Weights of a small GPT-style language model, trained from scratch on English Wikipedia: 7140 steps.
MLP neurons of a small language model. Each row is named by its layer, matrix (up: input weights) and neuron, and shows model dimensions 0-95. Each number is 128 + 32 x the weight over its row's rms, rounded and kept within 0 to 255. Numbers have three digits each.
After each neuron's rows, "fires after" lists the tokens most often just before its 100 highest values on Wikipedia text that the model never trained on. A number after a token or word is its count.

L5.up417:093136166145148138145138116200154092118113106127095165160167144140075166150113113129139150121144157141146112055137150103121125096110145193101117143125144214082125147120124183154126121157123070171126096169143109147091132154161094157144111108112154069153101152131104098164130060129113114160
fires after: "ic" 16, "ist" 14, "re" 9, "ed" 7, "or" 6, "res" 6

L4.up661:131110157148144108075084132127182083142122132129065047193198176170138111126128085066126055131142150132164120099113133084141049175132143097131089136135160164148154219152131063159108154139110126106062165135160101128120139138124088103163147146108083115160180112142127117122129167131075159059
fires after: "h" 11, "ver" 9, " H" 9, "I" 8, "'" 7, " wh" 7

L4.up757:122072137180128136074141144160163114133045074131186123152107108087123172141072143130180088155145131120053121153125152165087121108135081108079148100174124167148161147114131086104161042147092092141124158085144082139139172092122131094094127155130071114123151112151152167148122151073170155161
fires after: "in" 24, " R" 10, "ur" 10, " D" 7, "er" 6, "al" 5

L8.up573:141155127127156156148107123185117102139077172128085109141154180154106095073098092100118082173037158134092158176136105153161174168139110124157084092155120199134156147114098077139186071089126082144166144109131142114158132106120102110150098138076144143154103126138147142111114082136184204083
fires after: " a" 27, " p" 13, " an" 13, " An" 4, " C" 4

L9.up566:077135156118094165130085101136080101102066174143146097156124117152181122119161119153136124122139153206118119183074154110060124081165100180153105142127146151065140099127119113144137113124096100126194088076193126130145109170141132171109177111156090147131132126156108111082133131117099158080
fires after: " pro" 20, " Le" 16, "c" 8, "e" 8, "ro" 7

L7.up415:091134145120101165090076111135162160098139094123182158121123084071164159141070125134123143150174068098129155044105124093180151137118146145138078156093168170077100074157133136100169105058139115153108116165151081153126138182102149096113101128107104143115145135134196192096089110152137141222
fires after: "r" 34, "l" 10, "al" 9, "v" 6, " Mar" 6, "ar" 6

L8.up726:097170143130081154140091162129121204090130124140122086131109055136125125137150111099173119112135107052178126152024135157040111153119172103161132095190178104084108124092111176116146159129094139137149112070157150161088128104127147123156068138119083146148158154196138127167159125079098100093
fires after: " c" 15, " con" 12, "er" 7, "c" 7, " s" 6, " a" 6

L7.up109:133173122185186170110142140096129161080149091127087142116118122155115129131129102128150078047222103104100151140069076100154185192123143162169162127129133114091110146159127128153112100116124127127076128137131169107157130118152146115120121126103138128110131069128124120093124199116146158143
fires after: " wh" 22, " H" 10, "ory" 7, "us" 6, "ver" 6, "th" 5

L9.up662:110194094129049136135092178115094187139143154224108156125126189155102133081113059113178080123107127062123137180130089129111136150152119164176139168112138131163079147122039127197101226107151162136108169157172107079103106167150138115131101120117123186151155116136083123160145098156117116138
fires after: " re" 13, " con" 13, "en" 12, " pro" 11, "er" 6, " e" 4

L4.up609:144100127152102102160160167111136144098119095081163108189081126093115151152178109049139117144142098110109179116117175145108140173147083166117112101105106084113073151115101145157145094102147175185091109091078093115148086065158084172149141089132145121063141149140139156148147101097179129126
fires after: " f" 14, " n" 9, " w" 8, " c" 7, " e" 7, "un" 6

L5.up2:111075141160159178142115159132127122092059109113147161140108137181072085116093129162135147106145131170105076140100116176146200162198143105101190114127123153045136173121176159113116090151161150149124099127141108145090122105139126088095106103132086172099194141147166169213130205105154083159
fires after: "ou" 17, " m" 16, "ac" 9, "al" 8, "in" 6, "om" 5

L4.up88:087106125211116122083152124127095059060106121170146143054117121148116111099149104095104154123099169127094205104144102101104148173175161179152135087166136113139203117155206123134076111086123157149105109119145131128117151096143131175063120147130112145076075151115160140130096135164130158075
fires after: "ric" 14, " C" 14, "l" 10, "ult" 7, "or" 7, " c" 7

L7.up502:159131115115077155161156079127125084113126182126101155145116120132088122112138106198150138141205108141106131202116164112124150125151120096165107127135135147193146194117144099101103076178129084111173126193138191144160113107132110163110140081100103085115139137133162166063115152125107175176
fires after: "v" 16, "n" 8, "ed" 7, "ri" 7, "ic" 7, "in" 6

L5.up600:119102139124150199106139115107076097170159136147138134084120132130078081075125091097189112117152120116117169163092097152108117123147168061140139132142163106149123129032131091157138156117107084136107134130141110207112132108188063130147110214107128142161102090138179189101087170177114117134
fires after: "are" 19, " r" 19, "e" 9, " R" 5

L8.up302:122112097133127191134093119121124138083109148104166135124115129085133134132123154139106117166131162170124031171086153163153129155152071185120129201177144143087140086137136112131137156068114129190109112130075120087171148138119046135042123159084083120095094081161126115108107104106150089115
fires after: "e" 16, " or" 10, " le" 7, "i" 6, "o" 6, "c" 6

L4.up831:122102119168163154079145142140073126153111138124132113176105143122136158148115073142145139106145148115123179058098166089119119135148180149133096073208068098096112118130099126171129119123076172109074101144169157116113132100090065167062148103110111118107089186136177116126104050118163150056
fires after: "or" 13, " e" 11, "es" 9, " d" 9, "d" 5, " c" 4

L4.up749:156122148124140127042134141146169091141128166118088181126117108145082083126132127169175067067132135073147110151203165171119135152093087156107083133130124126154123136146103098136123114173111057084160087186108147120087125123108137142118153079076100110162087111102179130127116166131125189096
fires after: "m" 25, "im" 13, "v" 8, " B" 8, "n" 7, " W" 6

L7.up660:138137159122145108071106110157096128110091138143095118136122153101164214171147123101092174124123090165142085147128165180123151079133149131073160055123100073108158148161168132092157134122105177084136116130186087121099182127103123134123127157115087089139134179114091144127183099130100123101
fires after: " h" 28, " H" 15, "l" 6, "o" 5, "r" 4, "i" 4

L4.up709:101178122185090139123136149142138135141153113110155161157199152123144123144149153119108169114143072112100162070104222185112112139086173120066109076127115121096121169139116141142145129088166160078147139116154107125091144110098166148089119119115164133161117114157160108146141067175122069092
fires after: " h" 12, "ent" 10, "h" 9, " H" 9, "p" 8, "e" 8

L5.up407:118168169137087158164155087119146082154116113145198136115136071115171146105095128129121185130111135179134085081105116125137155167144125090097140083146117170089125130094160101104121045128095075140175110120184130128109123139042112114120143146134120111092172123177172124117110108104119121167
fires after: "al" 22, "l" 8, "m" 8, "ur" 7, "v" 6

L4.up818:079201129139163125166143140155102119166152099118138157114131149133161063126194129160166075140096108109101126202101146131136163128177105102199114112147113139121118134112141051136121107146179111105121142101114143115164124119148075117131145166147190159147085093176058155129144131123123116140
fires after: " O" 15, " r" 10, " R" 9, " was" 6, "O" 6, " L" 6